Weights of a small transformer language model: vocabulary 4096.
MLP neurons of a small language model. Each row is named by its layer, matrix (gate and up: input weights) and neuron, and shows model dimensions 0-191. Each number is 128 + 32 x the weight over its row's rms, rounded and kept within 0 to 255. Numbers have three digits each. A neuron's up and down rows have the sign that makes its largest values positive.
Before each neuron's rows, "fires on" lists the tokens most often at its 100 highest values on Wikipedia text that the model never trained on.

fires on: "fl", ".", "Ph", "all", "Co"
L3.gate61:148095139120094064116123115138138143117168147140096105108156142141124113122172122151096094106119103103156110103142122149113122140163098091082126123085088108161134133102140060091103185093077134142142091154127165088156139109150115139134112117110084147132156078174107140113133183067101068082135115148142162134159105112157114114145209142081156182169114101098114159132107115172146112111135105106146129149136147112187179130171060107109122128120099183124069052077109072171161153073162165101137064187183181117145090092101093183162109190115151152091124123155092118047083111135050098127
L3.up61:125085140138125123127223129204152072123178057098174076153079151103148096121142150136168138107071089104159169133159083142151080160158116179117105120092156137150169113151134125164099108085192124112119123094141145148081131112151126117120098179072136099144079057162144147106153167131100068108102116115115124186108190139119161133151120127114136094148116078157116122051093118143149060117138138129112099114176132151167142154138122115143132137059107132138137068194109091099065169145131156096183136159127127172124115139198139141141165137099101181102143150166134181078132164168132086162

fires on: "al", "n", "1", "le", "in", "an"
L5.gate97:168065098170066124128099095131162150172173120145158088108192106113146161181140121097150105163141084173131080115143099146132121124154192059175115164126154068142141090090159136103145111125086133128130137183085189052162126113118171103070137140110116187137115085122038141141144132113161188172126092152110176124187102111083093131115124112119168183153134139107145177109136126175102187153166148163174106116146146093126129139096088149147136119147099118111185162106129199154105122121130127091121116101156112137109157169136111086168114149082086106092137098118140110140183220111153087117
L5.up97:158148070121133132115079167164119138143130163136103108136153119146065086132134126130094100111112148138184112156100178108113101099149085138168125101121084097169154103116145143134163123111131137092114145198166127167160142126173151126126116072095120156091170119161104151176123180122189136115093145136152147096150141114091136065129090093142117122159192073187153123122088137139094213074156075122142089141140134107161134167160177095154152139162103082081145079089156115065146156165186181036124155150139091144120192140094110051137097082133133129172088169107131090141189127098145077131

fires on: ".", ")."
L5.gate364:156125095117126132097115173048118061112144135139142163097150133130128174177122086083126076130128113103110150142094081174071149158070104091101130141095150120095116147098180107097136183118172155137136103119084110123130160106175138200147093146133121167154109179163095142158182134122130168099096150171093179154128079118113145229097107090110132108136143120076112086119087125143086141093120131083111135081138162152150073097119110129152149202150153150110166114117159180159097138111106093175120132071120169095160110131152110157144175130159145156101133178187050091042118113154158116083
L5.up364:177188141078140118105153173065149100135121143142092107102112114095103154175095126121126111135135099181160151196172084111076113133102053109078093143073138137079141091092086089131078130101111089099115149162097163101103137121146119159158114145139135158135152128077113147132131134140190144115202156085157105168119169130168166095133195111145143116077131142157166086114178117186065140125095165156119122090161111077192118123151132132122166150103089153084102106080112107149163193120131088128108137050127110111127138186194115067135143055116084155150160147174171112092132150141123147134

fires on: "| ", "t", "it", "sh", "O"
L5.gate322:125129130159137149157177112102072091143110111187106145155136178149145090138136098095123138074095158157124154121169118148099123088153148121128124181062129150069126113098146111092137157088124096160111135104145060098183097144118134109163093105095165122115100101073136142104141081094157170140111047181120103129082144150115171189141142102087161180181128136060116158100057110133158158145205138125098150186154111100131123130102156136109154149126143127153075175107125135157073024146089141068058164123120211133147108128091137111115122176176135099134124145121146151179093149123151114084
L5.up322:135100148102130110097189116066140142155121120151134138099159116135119133111122157133122134119074154120162137086218090218040077143146138149145160172117142128107146122115182134122134089119068141067148077144126155119116101083085072145157146081131155109131124094109156184192122123111121127178102105118137060131123114093117074110149136144143120146136126187141106160061140158143162160209162076171119158128136077100088134132133147122139119190172124155104179135118118136159153142044098162128205162130130125198124168142099093087125103114158089109164091161163111129178089177127104117124

fires on: "l", "n", "c", "bl", "pl"
L5.gate179:106083098117089083152091123161101226105140137149143112106150131124166091161144094065099106116134128133082143146110106084093188173137114120108130191108145133130153153126175085160137166141128124168107145168140096088148158156136118136087081170106101094063071146177163108117089167056135119110176150115095159130152111099096126113068067083141145143135095130163085113147175104092147143141144186140222145145107168155146077141162137123119108123120092097124090111132149129140097124091110139120113107080156192139126128146113111171093094142091146203156199173099045130144184163108098129101
L5.up179:141113141135141161055116134105162128193187151183112139146162074191093115135117182081130128133106138132088112120070103158156130101186132053119126148098108131160141101098116164119098117147129137054188133172081151108126104138089128101152124044166089126196115145155143077118188155123126122156194085096126138146104118095169152159105093129142133123136143112137146089138200075171132113105114132141131122116168136079103151121112143194106121175088124154174116117074134155125184164157123154136213164092150100164133189091104124129087053138140141114130162108144084141086153106078166164113

fires on: "| ", "U", "100", "Rep"
L5.gate351:147114141175125104165098089051138152135070132133127134152101131136062114144156143106108112106100180123178124131117106099133161135148146079111156159132116146160131189127150137128132156134080149094147112106137094113090079125102146149184111132084092132115103092104104089111231123134098108122138125056122098128124118102067129082140108110156183114182120143138094137203155127134158192156196166161171153096172104161119131116112160125109105118129112109167090119142176122124084065121129135059125096098111109091180186173067082138168095176154134186090150184166132125191155130064178111100
L5.up351:143104101143106077135084095057134085154099135153142131143154103149016142162147123147124084116157150116105164128121136139177124082189128109140101177152110121166140167130125151200120094153110133103087093143143097099091088081122094149152157113142138185101103149102160140084197126153117111139199153054175114154105138136113158042179130142134135165167144156112144115143175108168147122175137104163103181114136144121120163099132149104116169125081139136199060117173177120134126092110141169117138043083131132167156162172136116140137077151139170102099125101146146201143191117090104135122

fires on: "that ", ", "
L3.gate112:159157096180117133146128077142083088144094121165072126065158073143144140145148099055074108122104122157115115133157140142118165148156132197102173104109157146114086103115142142080150116121091093096110120106111143107122125080152124140093114139071152170164061146111103160109134088144118157099068061178065100127131089101124101144108122067089096107146102172086160154075158114157148142129156138143081170064176120156100085158139121136187082222134116150158169106154158206160159091150121118138141179078131138135140088094138101092136172138165117147111127140150074087071102123147136130078
L3.up112:142104067138125103118150155149140122162125183178059045121143096113098116173120100110120117156130104127119123073132207156176164115178105127139143085084122147155093090106124100114111085123096114103096125106133165066106095116123057197105143127067112105158151092095138116115063146199159108076099067175132127163157165111170103141152150083115159183115151154123158152097158144152090138138126116108129122125132107101069182122176118111140135130158053154141198131153123132100148091151117079119165163088176121113134165145123117044126110143114106148133232101101125141122125160124104123073

fires on: "for ", "For ", "z", "\"", "ers"
L3.gate170:160146113107140110085050163162066113145094156158122158106121166142113143096159131051122148098153077150160108085147133126107177081171084156139144164110098121104173152152081154099197112139123127097102100146127134142158125188162134113103152183146124158095161127135131157131165108072107077154145207131143118086119130127109132160097159089132180116125098103175059162143105098074176135095157125157136073126087116126157168113161131157146089141172092108140095185087140107185106092126147132123113116137143144135100070116106113145132170140091091148000113155140073085162112110175159091143
L3.up170:135156187136181139148085136149137112145112127155100143098110123188149193104097146114076140092096086146122144125181159130089108078143168106121143106197115147129221129197071180106099136161133162134175122139050134157184129140140197104133144123166146159125123097156099117171208140110124146149218149104161113076174156080115095147109096109129108096122145138153070095080084156135127119121159115108070125175085141144108133081150141085136144133074174101151090130118184153078078120086097110138136164137124079150120154094107158124110178189122163133139118129138115127171100126091100149177

fires on: "em", "of ", "u", "ib", "though "
L3.gate139:127126101084153148106067095117105159157110078141156146105150110147093131118117143100131128103088112074111081129109084124085124166141115152176137101109139116125162156144116127080210151127097078163083129121121126086171119104105198112127101125188116069126105151127141178099164132091083179164146110149132135087127128128069116125118147125119105112112109149111174170116142144153158115064179180040154188047139149145144096097138122191183113102196114076077121165097118174094052173105102172164165117161114188152132136126089154176112166131132117081154107133132138138091093144148161135056
L3.up139:094153107084145160134130049129124121119104077130112157089090125113120076160133114102140169146076125141078112108102126071130155054123107088170147128124161123197109117136082088138169146129144122111154140142146137106068127131142074160131093121132155140067096134192118144135186139100079140136164068094112160114091161172165103134105195132116134124115144110137133080086159110153118140084115155096138176081153115072132111041145103154152122090112082184104042104092103168105052153126086182097141147122101136151099159153115102166104128110096075125112131100174089144122097128206187159096

fires on: "par", "ov", "ac", "id", "constitu", "serv"
L5.gate303:116144118144041121119116173154117106161172178176184133131122153138145130116176060159118135138136109118138136073102127152135135157120104155107144110180187153132084136084119108103188099087120130111142151093125154106174132212107180134114092044128133115191098157114123086112101118168135102120080142109105182116181153152087140110116122113161084151130096090091052056166094151130141123104144135157175158178170156118092103093173127135132069114169120128161194144149096084061158163166156167084118158066102143115097139099137108102117170162082143116103151127130145148115187183153094118105
L5.up303:165130177145107078141109072071122152117133135155109103163139114127153133182111089166190088162074106124130202115137081132117133145134130141091114125115105169085175147090192096152107120171128165121176153161147115154150129094163175170168131164141140113108110158102067089177137106157135171165098161142160130152120057129126081172155205096126112121082150137139135152177132106171081169047117150069071157141133124070135131126135129098132162118118044154162131156140078127090176154100112106125104133171135137130168178121176090097116139090144095108146088167131144064062139091078142146127

fires on: ".", "t ", "most ", "not ", "cr"
L3.gate321:118118076104093097129113095112136120115153137151120098069146132182173103110132104105118130101070087111112106113134084211111145095135100124127115143102110165151184174053130156117114142138143128147117110158201115171169200145147186075119146171159133110153164139158108161134166066103138108105137150158089126170203109040125114161044138094101140076115108148080141104114143138126146121094128134131118097059135181120170094113127142164167139135145131155152151098105154147125087193083103102114112123118115170113101133139141095164096162088163044142108149094137066152132119073114048138184
L3.up321:118139098064124099059131130164167137205109096184090173184142185122131134117106174123074132129102081164122171070115127147208086108183114155141155131085140116137117125090165150100122180142105126071119132177081163149135124115134112109109120193155146111112147075114105153158090131086165173138152144138123137138110139158058065150083083103160182154110141108095101116050132105157090116117134144140092170113120138120086139117152110149126145209141129139119153180050121183077132152068147126112129188127135164179179117119141108132072167080184099155089132120136125122158145130155133118142

fires on: "er", "ver", "ter", "ed", "ch", "ice"
L3.gate235:191075077119116115138114200149111166130175138107231128123118154090118150125176150116114132075198158108159150153086142103155110099142099109148176178084153185124174081147148155157114137130138145118183088151103060149112202153155138103037143116108158107136149104130115194135128149136132122163083164127127138134091103111115115142134148128086154126154100096159101114092132137140163117160191088141154095104122177155117087116209128135117110211138146066074152112147118068166084128143145117167132127165093144143136115108161140122197173214126123145145152131160135128094131143110179138125
L3.up235:121129069146084183113159114152097126140165138096125172167048145119124137157168135089138044106159168154174093141159171107157101132156072097137130164091088158095107086129085099114124082156150147095130121150135090085112196140138090163082128141123124101130119121140101196135138122158144126127075102163161133106117113082140152123103146065104171198145117108156168101093203143146098147166104153132130152151116107051101156132108098065150086141164084103093135103155118122154116121147075118158130137123164192116196177107162112110172089087116157140128162145143161089081183183075112077098

fires on: "r", "j", "inc", "1 "
L3.gate242:166119133147103076092133116028137081101149133094122127080126126125105133109127100115127153080146157145094117136148089123080158131067178071072087134132158134189103162130171107172134161104170167084171102152111138104141044125077142093145140130165136160169160117078091048120109056139085164133078083168113178111152109122127087146148144152130197182129121090090131129108167098109147159145098091125184155092109169116112099113093151136098103131122094176181090104087106134068136097145102140070105110126135134147130158165133122095153073214134136134133190162097101162134132160145126114133
L3.up242:133040143078095147141190112168131087108183123145091159087169197139177183096128172091131172132155095068097099111152082117143100158079165166146135150154145151129170158153175137123145114166116174125147132148093113118168063141086093163125106126176205116139135127116131122096137116123102184120112173070129080126114102140178091121086071169101155143123102107106130160100109035085150186075147119132139166146110144133138074132127148068087155127103141115159096156134159150152144154126122107148141124124098205118137114163133151100092120122128110158153208143151127136139216149161104166155

fires on: "ab", "ul", "pres", "ir"
L5.gate188:138114101235156104149144149123097150101137116172065136111132059174169186089136126127156127132078141090162101122102154160167151114182132152115140080128112106058174122142061090065142104129134129135142141131155125154149132089159131111161123158081113154131152110124096133112142116104119101109099131092138119102121084085098135159052074103121165121250160084075107118151145148157123183092177187125118142129073140116137157121128160061150169147134141043124112095190125113128124089172180128111129155176133104175131120066146139142089132097153194134145129127121117117132125163086171121107
L5.up188:085110109164175102102159127170148119146161174084167142138122105113177150136123093151127111090165124137123089093081084156114156164102141147156087118136083158149149105162194185087123065104089086115113195066096181153170135110127186116097175133087128113138211145133102081108098086090125115151113156136202143107173081133129106163058141149092134162211157108155136161137022123108097122147163184092078066118113124117141152161149074104188168147158107111129136104177143104110126113150155116083138152133174101138120130141088147119119151087116113130117106109149077090138161116104110143141

fires on: "rel", "States", "br", "Jr", "Germany"
L3.gate33:117127161092115131172098108164107148090098155164142104169127130151112071164172166134085157074067163103163104140086116101122120099073158132148151146070123152119115177120142119070131131092109094131098181106155110209092113139167152144198143123106082140133153134196135070161178104128133090151125125096074099117047093135095165158094126117172102079137096118126115117106172110123144163145132079143088114105166128186079133130081063100159098153146165152136123105128193118107109111126098132104129186101072141099162078178079118087087166155123115076155089115169136090167113122166172091167
L3.up33:105103150128085161135129083128075164098132150178145104104125091110090135182153086063156150139095056133122099096051086127127108086135132104118143118098130110094162133169134169130085142140162105139117118134134143147126076117152206154196192164130134167127168092155104099183126179140119067180149157156119161136096183146103109123110146144162123120135109117106159099146133127131145155112123089141073144132160193149110115171084154179148098150104133135089171082160195152095102114112123077131027183163105096145148107121127113074151125128099062099160136078182108134062101152151116069116

fires on: "er", "z", "ch", "ing", "ol"
L3.gate245:107102096120083156160135120141148155129145017127116118179059139132148142092130161094087092089142092151180186098142090075131107191152108069121150197121136142125134091190152065121116137073157114097076116123093131183137128135185108111156156132162167146111126122209096165150128138114121135129127095142142103105132158091131157158104116064102171095145116149163124119179129124114134092148096177112124147115128161151157065170129105159138145156111150159104145121120142136166087129065082133168100113112146128164138082142157105101103109113036099141077220134151136108088095173178173116144
L3.up245:140163106158108115099122143110170103117110110116097097169151088100140102089108142131107057111104092123177174138107153080151116195057142073119113083104097107121096114144172123154098128115189138062144123207123141130204142138171106112169172147121140140143129149135115166155083179109123196155090117217084149106138097112124164090091126103146185126101140157208086103099119031160072117165103132148150163106156142190078131126088118130097163169146178130160113118149122103147145102121084111137171140114140117084092170127078144180173106114130141130155132130113157081143100104081092120155

fires on: "by ", "until ", "ric", "before ", "men", "Du"
L3.gate46:148136148131135138165121176060105101144193168115131137154105181104143134084144113134138106086057069125105122082142153098145118149082170106078138136143096119097130147124136090149196189131104175101145129099124125143164104110110110125154153105109097166170085110097133058119088177171092135095047061162130149157100152113106117147102142069172067175164133100191100185099149115174147098147071140168096095135153123144088127136150097135041170101130141130125183136160145135133152140091135192153145116065095108110111083143155127089171161180109139149079173139121119117062157120097143126105
L3.up46:206133087100084112130174105078104112081140075112114137164162178092116093129126046155157105124140142142176134159117137134152112097103071170135144144102103128140103134126124121086138111119123121134069111106093185116118122115121108133118126152144133122077126112130196097157169122123169136079116085153122058154109145127141135143103172140112093081140172134187160132072168186093130163132116104170139051171134150096130117196132141125145138089152150148102045172127104094127105137130158161101118107163150147193181129155164081149190133160134108146090136162163207143162094112111173075223

fires on: ".", ".\"", "\"."
L5.gate316:082127108099110123147174075120135062114154163210071208098121117149142134132179082116127168134081088165105130056114106148101165109172134118106095128144175141102153116094138080111136200106124141142150161152102154128148120162099133081131096171147137141170094121095128106168148074142128110068149140166107142157110051091043130186132084112156132115174084124075108145105046080138171158111152135139122125154143181113180119123094117131109089165113125145120144105112066143077111096095133145099097117103128145125211118150127089132158177172170089083155118152121099139109086136178101105126
L5.up316:161187146094148152110140060143164135133110163173122195149087147136123121180114130140125136157116115162107122096161122146155174095187136084155128152123158086149138116060142117083114140098135106078149142139084160110091179114140127153105104069168121158121191150114139129188113163163152096135136150125134165152175123124093140200166127148185179074074131164137122094121142104146105162121074138154137177164151137024147180153078181115139153150178074150070150135117124176096144148117147119113126109092116168115191188101190087094159152128086127138112173149144131085122112154140043129131

fires on: "|", "on ", "st", "ref", "f", "port"
L5.gate360:128063144101127098121119172195146148169077102188082167202170191138123115168163129083123090119084151167151104135177170094127139150106155154187032148131080077097173109141077165121168125099153149148150157167094132117142122135130101134135070151161120104118077119046151181163134145130111078157107126134170147156146133122126144101168161128167126147165114092192074113172171149128158143145164080138131130167157132122116099097138180139064102100152062133193110092157097119165134074123164164136134119139135112123134114115121129120173101160099168130105105147180113066125136108118187104130
L5.up360:131153114065124095151121177135105077106096144148166100171145096117096083162112135084071105133129185132076159149152097195163098121144100103188102140161117123120131137096139126132059109135118092178168082126067170091101150136110113125111150173136129122125100142114094156103097129185110199103115169117212166091145152180100091155086142170066168116081068164124103135166106145130151081114093173149202158132103153152076112162160160156092141118107143043136102151101070124137123083148063068104129121109160091125149085140106129169162128132120142188126112148135116156154081142146119132169

fires on: "as", "al", "that ", "which ", "Al"
L3.gate309:157097186146093131135082129160146106131161217138085123071143172140113113078130122186117100147127132087117098117056131097062149074102180058145119160080123093128080100126121140099123194147173148180134136126141112091138145188186140102154110122138191114067115131081072133165140108162192149080122133188158107136172115164099131152104126118118157125134126137097146179091155106145140151087135090143121136106133125115088074208167149148125146153138155129072089096121101184186129105143124133082105083098106121102143155138040056115133137158144133113173155080118099141152156137099131123128
L3.up309:145099097147153138180115140147086115173117138145153146123208109163149113064131112070159144128160129089162155078147078061089138157168156098171137183127132123171152079077119148099145124132152122117169129148143129152099108180181143069096134115168147128123078091104131125191148082062167100130123107121147155122187113069130134177174155115096116108134137221132145189077140172157112124120202140101130188173126158156126161071175164136169158176167134159128095098122150217124125105158134137163092136162085099085119133109101133128137134136108120142149164162148123112163208138148103143140

fires on: "per", "Re", "Per", "res", "y"
L5.gate223:129133123108079169153174153117168082168107129110103149150151111128111207108145157161107069091133122087222112106172093150125175158145141065131078117091125177066122117118124122110171122140149124159114159149079203119147080103182145172109155139090152113094153024093115164138147126056116140092141177140113142114154115176125129127083086151092181107189146163115108124103091160115114155184197185125153142151109158081174158129117187180091119110141102097118110067094125158112131100133138168138115144175093133116162151178171127141151107131158182092101129132122125104133162170151120110134
L5.up223:105125108125152140133132136072181100159136122140090093134158158125105147182088156175043066082132097114135186163153068153158115144070120146099051176076112127141086136154080152127049122151153095124150088101115083089107177144126097108132085077149131110101171062155101135132133098129118073137111204103120135133143089107135096089138110091148113141107162135141127100139137081109101131109136129137142117166092218109127120137165119072169151071170114104164132108066098166084158114122145066151134085123151119161141115106129086127105198168159095136104101185119134052138096143097100120105

fires on: "m", "t", "at", "it", "ass"
L3.gate246:166127130145132075094115165124200148126166161240128166102123147150134181154171134095132118111111136151129122092114124106066135156166126098174147090075198132155133140089137089130173167118152107131131145131104121136102153115142155128092092139092137145116079061156112191181131127112129170117105111193114121095128132105060133142081155135127129152255136083107086102057131169087163129137116116145155117121125188127148146174130109162147141178126136115108150080085161179123100153136111144150131175157139200110131120105154117106132149120103177135116130123136067089081109201176169121106
L3.up246:117065136153148114138129130145172178147147196133137125102160152108120099115130126135093113137075155150133167129125085099108163124167173097249125144097133147145147109098145115156140148158125120114061175143135177133142174170193144128077150105149146151087155167135144200200093123072143103121156167187117077079179159132141211062076100156114173175170125131167113112087121149084105125140100113121167086095134185073141153124134139123161175142135179150124114088138121112139130121087130133141172126154158174172130135159156150146092102095074086106069112127157119146134084173142181143137

fires on: "to ", "in ", "\"", "his ", "there ", "il"
L3.gate377:099153096127150145102158144165065110057152115169153128139109081102138101131176118141156134152103113081126182114178080142070182133177177127043149121100136113138182141134176110129131135114148100158105085203158192090126113136108130078169134153116160156174107140130124126038097158085135077045143131182147124163152168177137119191104111094120143081133100100151125176122178127145150114111124121121148176131141160158172099163135132164137107137156154148082162096114126114165160096059072079138089115135120134137169145185138091131142067076142133148136207143134090116095117124146126126162
L3.up377:130130103119133144165138174148130103085133125129156123172132071113079133121142079152169136107155074099143145078117117187125092133142120151122036143131124157114195055113105129152135021173082102164080169170097183119126081152089125107143123151068140082124104139149106155142150216091154081126107119150144105164149093137168107147132143131152087086138142054172152143132167137130163121134148166154078118075089142160084164123144143198150125107132135157127113167160170137095188143149099106079122142073156104123139126120151168152130067123115152179080174170131082114067154137097139146113

fires on: "\"", "be", "ph", "tr"
L3.gate343:097190127078107065128127133174082103125133097110080146157148125131133110163138129134148081148077159151094134120126154159115114185151200090119151142174140164101089127051137159105115083122110108107129137156079151042134120097175177125158186142143127127108138161139152106152185175105113146104079116118135149092172077126101100138125140119156141141131130123069120092123162127164139128121091162101152173101122103115109116166155110153143093098163108140025110094152125140143133130100176176124151147149195165103170138121087065181236097167125121126145172139122101099122128174160161035118
L3.up343:076116123158154146118142082131081116058092148122092127103103121136165093158121113120130097062109032075107145113145157109104124113122127176098095240153043085127067144140126108165131135071082154114111151163160066096152132106169144101148132110175145148076130150127126119150131123090135121172142120117147123149177106142195158105125197095096135172143139144104158163136168093169128122160134120059094200113152097108172121097129119165124139132160167089100102124127128160117167053105168174117103102140150161082096128128094078183132130112143120131107156112155146085140128173096199089131

fires on: "chang", "lin", "ac", "id", "nam", "on"
L5.gate2:144138127140108187095134126113086126125175161144075110162182140134147102057143085058145099140094094058158167137103156058126133112058119100146100110123132154133108100093173144081111124096107159153158140123158072115161137152161144113116132095146059110148107178161097116159109085149138135145169090184136150189154148076079171152082101106083095068142141181099128099132121133083164154136133128151161080089106087155120133097162129170103081153177149077157112159146087164142094148093135160120144120104074149109204158123149109086149146145101133085129206069125057083135124136120124106155
L5.up2:095127207110157112095199097154132211096167140118123160123085100125109149125098134108138135133150161129177161163128126128160081086148110100119129159147146118072151144090147107143104129129151154173171173104199130130181155103115143138168097101134152099084082161071163121187116132069122143161082117124155154111143075170163177148123119040152088108113145134088118145175099155143158187143136100132125190135080126109149148088152119122087149187131137136131180169167077135137150152129107238136173142119142115169210163125172122122125123098122114113127165138133180162079090144146151136070

fires on: "at ", ".", "At ", "in "
L3.gate290:132181094124112151214156086104107142121141142101101148128092104134133100165179124114139149166152149163101088070076155128115089104179096107125125174127167136072086074094119113107115168174137097130119154156162099073124155117110107095082120120156096134133127062147108153132192165121166117168090149173158097131094032119095102155087112108191116113149098156114145079080165117147185103147125087156083132157067181073137140157180111108101139172113125142136112131149122125131133135149142163146068150075121172108160114091149054123190182157140108140138191105167151134076118133143159100070
L3.up290:107113170083104177095094118131115145196113150147081195178135140138107141096151122197066118138109139129101154131115151080057095067161112129125114117132129093156183150106104140176101147085087126151168181126129140077109110125088136097139107176202164081122131120109127141148139136147178130158161193177209128171031113116119142134141165102140094090130105142092081074167108171168149163117114087083108137124161127088124137148104165109141154140129127081158186161160155125126172139106170125129118203189146152123115172106131100120181148109184113163142104114141149131135130169146052110140

fires on: ", ", "h"
L5.gate162:169150062174083131111121167172168130109158151120129190088156093161058122118171108137128058157130125116109103087140117154151137191104144150172102134125130154098112188124162168093149211081133102102200119154083158112121094144172089135085115121136078124153094117117101154094114146122157167072143068144178127141209101111134089108104117117082168157158116139111154113090156115169115105081176124159118121062145133127108133109136162123153099178192096135120138125133159151126095100103067138181122136142150172092155092045167130154135157151136109056132141163190082138111153142086135135099
L5.up162:127106126098064143077123177094133118087113109062024177089129103081089115155150103119140094188063157118091083113125130145140154102178081143135137114134098153074125086101162161142127115145120095126154096158108162072098128101114092112091146091124144133155099089093106171106074112176156184132166149141218123117119050175135096187122157115123161171140145147091121085129103146133117162168149133095105125117168158080158176060176147109111121167151151153107206103104117156123132096116180056116111158111163141125168140132109131106169106130192179094140114101138139148132127139131164093117

fires on: "Al", "that ", "al", "dis", "ut", "Ar"
L3.gate229:126059148192142104124101048038163114077172156156162109079130119174109083174142130123177128116147154124095121123086086126141214189049123107154188141057117152175095080129125161103159106156127171159140160105177096109086103213154118151128088073128144130104101123091089092105111121079127151118122079116121126166163152134107137133126117162115159112157152097182132195108107127085156149110190076129124126096110151125103111149141104124104099142069156120134079093128091116135150106152106129138124081078131162102099144169078102141089120177104148138127151165097110141155094087118159146128
L3.up229:059100172136112184111147158144130138087180173149096179153170093137130087159133149127160122110129172178149128133109161168096085161172074125133176102109135106140132135127131129119130085090086102171109119102121168156143116144160131199205118182114146125072149114097082103157051074092177151110088133121156140128140091086086162158114118039115161132138156136087132161163111122081113197106144137107084144152147173104108179158075120135159165102146166162110186146098134168175127060102135109083132110096160199112172139147105123099117115146144163128083140124127085168139158192104086124157

fires on: "| ", ": ", "ack "
L3.gate258:118130107137156118133121140137110175127130100135158085138161109200170120162173168085071166090148206130102127154128095131070178143157162170084139179137153133098137149098138148086116095088186106101184103110127077130182147140128139153127094190084137084098139148127122127102099111086149136130142161097148127098109059123154100144151148123101112077162127118137122152162195122151184128086175186144140156091183135128119177155112154121049112149138072131146145127071159148136053070152137107083097122134124113203147159089114141113150086189178117148103125116081046098108078107135153144148
L3.up258:098156145136120146138119074107115077084112113150166106122180110147126093155107173178101144106129111121122120143136061158137130078156086116113150168128160102192070120102129147113081105130131089114105066178091102127117145175119061135120132165147186143144122181147142188101133098111097139074190137150183109132102106141131095153163082180118113098135121167149125133072110124132093100133156104128086180063146142133152153134059125106073128112134106134090109163094117192110063179123114138163180183100145100206130109107138156077132139201154141159170117086167148188165095083118065130155

fires on: "f", "l", "n", "h", "st", "occup"
L5.gate221:078154130129145173103133103114143088074157116132040167108081095138137141131151168077116080110032117173116106131104130207173112148113131190093138106158115122088147094114122155101108162117145140130185142162143140080162121136158150123125106167110108138143107106096098143109126115093129141098143082104102133123093113124130107174085149110141200154252162107148148140088125171112143217078150168125108090152140125121148160128092189088128177120109127099180108115102107121121122107138116147069114107136129192104185136115119109141193098146148165152064123132153106131119084138064199100126
L5.up221:112102178111114142164082112134142144098156173114185119144112108091123078203111083124063075136136117110131160160125091145125088096121054051158104120097155070142150145128097129143096080154113167110125098176063131110088125099090101120159116094117154173107128121158132146151068111104137123144152132150078144161179106127137109089121089088210134164064130088123133078126124144148116138142102115134099133143106156142121122129175138152121100184131067164114179144160085158112159098114032099164122153122118091127185163098161088162186124162152132104175175184147128166099055175088100125132

fires on: "of ", "out ", "unning ", "most ", "side ", "ove "
L3.gate301:143121119117103089108078144123115156147103070136117182104063119122166070086170145069142109136112119141146087057124156182115118168153100124136169135094098087113086107113108150083214124155083153126141165114131143124128131134165124204143123120124117187109140117108143119142104146074123153040128119146138115122138131094075122148095117069138151102133102174152073131163062193164125154117154157154082119200110077087136091107155119170150118124110142115094085165053108126080135150154170175103071097117130126112118168167091092133149081180135133163088186157110155080139091184141094092128
L3.up301:153104083105152145135090134081136115160165127082122131072087175093192095111134138074113111134171126142095116080137146146143095149130133101110115173126138127104114177096103080095177160193137098121145188212168171115073165097159127144137124131148122140184171107159162141180054152113132096099154102148140122084168106133149118160134110127136142138114118094101107149059169176087084132094143140090124179097089134148136110136111097124070081146184143125144157127132114121068226207127157138082133161135138185066155110124128150115126127094148094142153121179110141157147052115169101184103

fires on: ".", ". ", ".\"", ".\" "
L3.gate88:073159160084086133085104108115085088146144151147137167162128107157121150178151128088111106144133107178098150141134094107141151100162110102122134141112164090158082132135139130108104216124150148173132110164122090118106189140125129113146050138161121106124152076117112122197154135181105156138155137155124137168136080078107158116112113123135143141131035125099073151137176081074110167173122116133150135139118152114137139157056146098147110223106063161124157054133103185123129123087074116076093122096132148138158178137195066104151137159142119198153138126130096120074067133100132072100
L3.up88:142147131187174144147110071190122099182144124066143195108115136138152120137168177150113119067145151175154168152061061175134173088142092129127109080162127098110136161111134113102098167125099113126154197147138132119095190150125150129058184090152096142085124116156122134145166116148138085170113165089189115142154117110120138107079129133113147149176105128133113087106095109173171149130187083173155082175131089126137112125024060112092112170168141154116099121094094155155156097139181127139173145092102197146170132131163145124127126166164083111138112154127164142100087125099151121166